{
  "num_key_value_heads": 2,
  "norm_eps": 1e-05,
  "positions": "rope",
  "qk_norm": false,
  "bias": "all",
  "tie_word_embeddings": false,
  "init_std_qkv": 0.0579,
  "init_std_down": 0.013,
  "schedule": "wsd",
  "decay_shape": "linear",
  "batch_tokens": 16384,
  "max_seq_len": 384,
  "doc_mask": true
}
MLP neurons of a small language model. Each row is named by its layer, matrix (up: input weights) and neuron, and shows model dimensions 0-159. Each number is 128 + 24 x the weight over its row's rms, rounded and kept within 0 to 255. Numbers have three digits each.
After each neuron's rows, "fires on" lists the tokens most often at its 100 highest values on Wikipedia text that the model never trained on.

L4.up563:152153134140104077156191129112153137153151141133101135102138135085112124131099103128141073174114128101105079153115141138113092145105167139117159106108154146111123112191143096101148118136103150111138149143143150172147114119139122155133127132150158129113153121082160173153097111120118092150156123137133161136157157125115137132096123126159143118076169128154103136125111146115099109150110098131146146148104125084133164129107118193139154116135127119113096102148139147106143104142106084
fires on: "ed", " was", "ran", " originally", "mer", "ly"

L4.up405:149097120125148121144125159101132102152115136163143072131130114116132116122091125096157177133125161121120135135128161106124151127167125107074130125141106146118094103162113088099108120153140148151120122112084124128079129123171129126110127133135148081137153143139157142188170085105156137146148135098096152115126104117134147222157126137156124131148121121142121103161148135111123143136128130132129156131135112126144164132139119143146118112111173090153117092136205178149116119103111134
fires on: "s", "es", "get", " ex", " host", "ex"

L2.up134:120109141067139109117163120141108131121091157118186130147136104099129129120112148162155138125139115096159151113111155131075115136133132149124095143135118139140186140153142143140125114142103136142182111124146103142103126079097171111154148125123148138119084112179105107092131144125157125128128092133134091116149101129150113194093129122127113110162134169122153107121152149130139128132117100132069097135118103131164098163116112109099106135128124124114082147121141157071183136130159149
fires on: "se", "k", "st", " back", " east", " life"

L4.up83:110170133159133107145110138093120140090087081160129137136165102127126129113132098102149124127118139181138179099095105131135117181100109116109137088112151097055147110149126149123090161121139120117097134162114112091076104151142118127130133137168144091149131144094130161100115118164159121102167105153125076118141121093148141166124128111135125113157112129109129163113140137075131114142133122133134165122118144089119146112141140165152140127113106127168115133131124102107102121118173081
fires on: "ed", " age", "gui", " mi", "oc", "e"

L2.up293:121113117134130160156139101152129150127103077105127141140151124105095183134139117125118124141147087074117127111105117113153142128130081114110153132092127097146150137126112122134099137145115147099162119116154124093182116136091083127130111131116130157114103124123076143123143106114100080156148107140176112146125171175137143089121173143172154119111187109126129097137104120078156160159157157137152117114128125098133102137082143130129094119132173159099092130118122116131128132084156137
fires on: "---|---|---|---|", "|---|---|---|", " guitar", "|---|---|", " medal", " bass"

L7.up426:109125142129103167169128177104158140133142149112184127169169109140119124141134151126132124104165116132151131112107122161178099087146146108109150126151135121153122106114088125194141099121137079104098110117141109147182137123132127142114127133135119141151153124102140153131124147123114128121111143125135138119160129151154101153079129182149110114103122121103103087075099117128122151122147115093139085151115132156138129137149122104070140104129149095148122050111118091117082103140134112
fires on: " of", " is", " man", " dis", " by"

L7.up19:125147147168094144156132150129124158156112133128108093145107109130102121152169148140109101146151097144137134143135115134142124127130136136170032126142110115117099102137124120116135184099150126130113126156127170148121123140158061132132104132113127115159153184138129118118107102109106086136109094087137123103090142148178135113118167148118151108102105130082135157140111079133107152138118135159146128141132139147123158115164132158152110128130127105153111150126060096143100083097122130
fires on: " |", "\n", " score", " rating", "oc", "mit"

L7.up198:164059107138129136092080160122130178139187125108100083160138133141122160150147113104106142080111129145089134157137128116110114115131116144117153148118158133127130140120116106179103162101099115144181096120158105117161129153145075147150105126152088092175118101130131104103132134123148118131143132093152138127126163068152122142139165110130147169137104109150172129116115123154137138120145162136142139114161152107144129175109133114126093132123136093131099122137086135132120141144106152
fires on: " of", "0", " few", "8", " several", " many"

L4.up440:126126152107170160135108133156145126117127148116119098116201156109144147136095152161104135158070155094134109118147117143117123113119142122120144135139131120202125141144144118116108127157122168144126174143140123085126121142181173110109133172123131152136184117121121099150128128068133126156131110146136128161109126138123142105125109150165119103133132145113127130071112088152084129112163131096109102149056134058141146093119117132117124146124130136118125147116102133113117124085123116
fires on: " with", "g", " led", "s", " by"